{
  "n_layer": 20,
  "d_model": 160,
  "norm_place": "pre",
  "attn_scale": 0.177,
  "tie_embeddings": true,
  "warmup_steps": 200,
  "final_lr_fraction": 0.1
}
MLP neurons of a small language model. Each row is named by its layer, matrix (up: input weights; down: output weights) and neuron, and shows model dimensions 0-159. Each number is 500 + 25 x the weight over its row's rms, rounded and kept within 0 to 999. Numbers have three digits each.
Before each neuron's rows, "fires on" lists the tokens most often at its 100 highest values on Wikipedia text that the model never trained on; "fires in" lists the words (lower case) most often at its 100 highest values on Wikipedia text that the model never trained on. A number after a token or word is its count.

fires on: "As " 21, "ad" 14, "as " 12, "com" 7, "es" 6
fires in: "as" 33, "academy" 6, "median" 6, "income" 4, "like" 4
L5.up62:478456468523493509509459487472510500509485476474510481506532524501489467500565487484513544510502497496486494509491491517494572494431525510453497520523524496510492488488473489499503501473494544493457523532482512492504453535535503525541477564474500531487487532482506496480504482478500475495487501520537479456536495515481489523489453456460530538473472493526505466493476466499514516546492526532516520553515479495525501536507500473484475493475505492502476519468494492480486500501468430
L5.down62:545448495531493544508505472484546498500544531506470500514487499488508569493558582452519489488496514541489470573481504539522512514481478515462520501540501488517474488470518492487553487537452501490513488514508489542483468500474498472527533516465502481488514491468490522503534471495519508509502478523523485508473492465506496486529495516492484521501518452504503497512477519507507493442518511508529486501536494530516477486488479473515510469466484503465491487488507494517461513513455519

fires on: "of " 24, "ile " 11, "also " 8, "ly " 8, "thor" 5
fires in: "of" 24, "while" 10, "early" 9, "also" 8, "authority" 5
L6.up586:535502473497534492575517478468509503501500482552484463483503464527544495518488478484559461554474533493527506526504568514489484487532544515503490520464525491498547542498502482512502516497496448466495522467501474508548497548494521500522510508494509525493484488473528467484497476510473520522439458471482525531534502467511507509479478553496539526506500499515487471487481518508502458485525483486465529479478504472509488474509508487477507500535479469475493503502491502509480456480492501
L6.down586:492511459469464537455495516505527513521505494499495542526518479451473505483530459495493511484530503493511501532501461469513502521532527512521508491543511489515477472453465518462539472522506479491503499480478545495453474521485457509470502513537532522478493498506501554498471499458494447448517464501511541502459521535477534467496487510485494486468528511481476484491522478499513497526524459519488464498501478507519562557504516528528506480512489483489486519511539504481483524445483506

fires on: "after " 39, "before " 15, "until " 6, "following " 5
fires in: "after" 39, "before" 15, "until" 6, "following" 5
L4.up35:527522491508516490539459537498466485488485513498516516486516442492486504528505486492468516491495490451475460488481479508521495512455461492563510489492470515473445468519518510487467497528508476514479491485477540469477484501511485554461492538527520516493509514489494493475466505497519521498529523479532541491516512498494471530496494501507516475411477539495492550540475531522531507488497469521533524498467492525470502516492481514534537489519470495477489520532494496507509488476537572
L4.down35:487523523529483480502545504488528497489499491539534459526475536513498462511500468459473472529493468478489495554530477498505502516462498437467510515468513476495482489517505489515476460489499529478500520507491485458481501499525567524535451487504462522501502549518545490525513467470498496501535521536489469492495536495515520535497470466548514518462507490510521515534519501501541483510442522497512475531512509482500504474518536461517515473516508473531433511495509498463514498522473502

fires on: "was " 29, "were " 16, "Ear" 8, "gre" 6, "re" 6, "such " 5
fires in: "was" 29, "were" 16, "such" 5, "early" 4
L5.up224:478441457503478483538517497492450482482512482477488531533522509499544491512518499489490523462521475485553500460514501491525488481436516523503483470508525518516522479570513476493486506511462488524489485503491487467494457529485511483465524519509471526527561462474550470509470515541519520499510472531530485522499521486477473541542545477482481497497476490513540491515539536483522477481482496514498486450540521496514527492520478508499530463473484521491527517511502521493497490533507521
L5.down224:494470528513475513531498455497537471484503494512525513526515480433548540480523481531484483479530521473476464502527520467475454550478530479506481513484529541472479465472511506454504501509492536515505513478507460489491539461495512495481476524483477466498488507513474544494462529475483516531512529466499534552443467521486487465494489514486488488503486510505491482486502519529463453484509494514495495468479509550531482449475469458506498461487512503501465520493508493462482506513481476

fires on: "he " 32, "le " 10, "ong " 9, "He " 9, "this " 4, "ity " 4
fires in: "he" 41, "song" 7, "this" 4, "article" 4, "single" 4
L11.up355:509500528545497542456531494487521512493541533478468494531465483491521499481484485532498505489470492484523509545512477484506531450526498460487468537478508454539505484492494533497536475504477465500495499516532480501454473493453502475512486497517472487501472507514468522526477498496433509464506508483480523473513475531497492486527550512498493476498564538482515507499515465495510462467501499496475518543505467468517503501529501458508564523480443493501489458521486547510498502538498483
L11.down355:529469505463505462558515468501479512518517536469465509514506470510539526530463501492497533469528490489516512485514551486476475508550462504511485528509502520463522465471472490499451507532517530501538503504489491487525482465541539507498494487500468509512467461476512493504543511505541492527492503482533480535482490517498495501440451537458468530523472527485475507522473519516518458472486466534496508477507447526483527516539488502518486445500494482479495503524495504470535483500531492

fires on: "he " 31, "He " 7, "ey " 7, "s " 5, "film " 5
fires in: "he" 38, "they" 8, "film" 5
L17.up478:525498491488542504530511504495508575514519509525514447539507471543491573519492470465533490531504489524538479489529495496504506484479559488484471493510543526471490491507497506524506529455487461499488482488470504502495499480514499504517518500455492463529511521558484506468476520502475509493519531527515499504478514481510497517467472515494533514458493540491545491488464511560564481512495498503434501486489464491543492494531515474525516506509501489482478488467513517494475546506524485
L17.down478:524495470476483505473498505473509614514531486526529501525525486532497616535466472502509491512516504475523511437518506474519517452490490526511526517536515505462487485532512489523498498465514475505499502488485506506484527480461509493502502505496483510498524544507464522506502526518458492506475516535512496485481488510501510494508474517537535507460499469495491515474494525495529512510485502497487477503508496497478511463524507561491516508447473493537492473485484480490515492546459510

fires on: "play" 27, "they " 16, "fin" 10, "he " 7, "plac" 6, "beg" 6
fires in: "they" 20, "player" 13, "he" 7, "began" 6, "finished" 5
L6.up573:493517461512499507521508531484499492519488508478456476489506483480513525527475523563494492505541488497462554510504464511492540440499517511500499479488512508493456490527527486506505489485498466509519519532486510509486471529462506518456437511534488505506470477519473491479486488517455540472495549467517508516524503493485474461442483498440482510461511500502506482503497571508499469558503475495480492505490510484512508454464518540522487476468455487509520526510471528484490495512534542
L6.down573:483486556535483475485484494510497491504502478530525498543533472488526474532485531507518476500535530460516528511532507516548477513512493507516501486463495478479466554522473495487543526501532503510462473472528517514459526494531468492451523528509476485455524492466504551467499487524501512471498487565503472498516482535521534518491499475496476478499480495441497526503502508546458553531499491489516484499474496513486510476497519512478485477533485526497448496491531511518503494483431527

fires on: "other " 13, "F " 12, "F" 9, "M" 9, "D" 9, "more " 8
fires in: "mf" 15, "df" 13, "other" 12, "more" 8, "fw" 7
L11.up435:509500506480500490502586491542530494472502514520493476488498505472535500497480480467493549493493489535490480472525485552527504466452462490451501475460530471515463500499478530491530502501529509475497531529504484522443500515450536455488505466516471463503497498533499502492496475521450474491486477505529538500520462540475510454511500500509543478476507522531508487528500504498501527482494510499515478524479509543535512479535520497526504519474502512527484490479465468490467476438469491
L11.down435:492527505477482524513491474470500537511515493490497527452474551503537509491521506509551483494538513492492512463536524485486524537536536504460499524523474539457512470470470506474470519508495480523467556523494524514526491512521494543505491516517495508510501506476525459505511499489509511462470507513448521471499469538481450530451508457515476503509474503513503481473531501525510485481470521504511474553477453489473520514447503471494455465508478485513508511512488498574493507497505461

fires on: "after " 24, "before " 16, "af" 15, "ef" 14, "if" 9
fires in: "after" 24, "before" 16, "staff" 9, "jeff" 7, "pacific" 6
L11.up292:496482464540504500500531493484546504493495493530519496479508525523549463545510486491522520475499488527493482470461483489538463545522515502503516494489526540519488500470489526536562516536481515511464443533469450499491471501480487500510492515490531508465506538499483531494501504483489508507518518500530519486529481544532536501515484524502456520496543518491462534499514476529539486498479530514549521467466512570473492502502537486498510478495488534486529504447501455506485503468476465
L11.down292:502533503471507515495512509522488511490563488479498515504541506466492511477481528568475481546495485513510470462479487522459495470489500502542516511497487505532456493514506440515539487482506472494509516468492545477491491491546471491486508541534509548494504511486495464487499507530471557521548503480561478507455485527475517543498522456482501504492467475487498509454498532507530536487493458499449510511457494478483512493470543500521509470526485515492515475529497486470515493535515494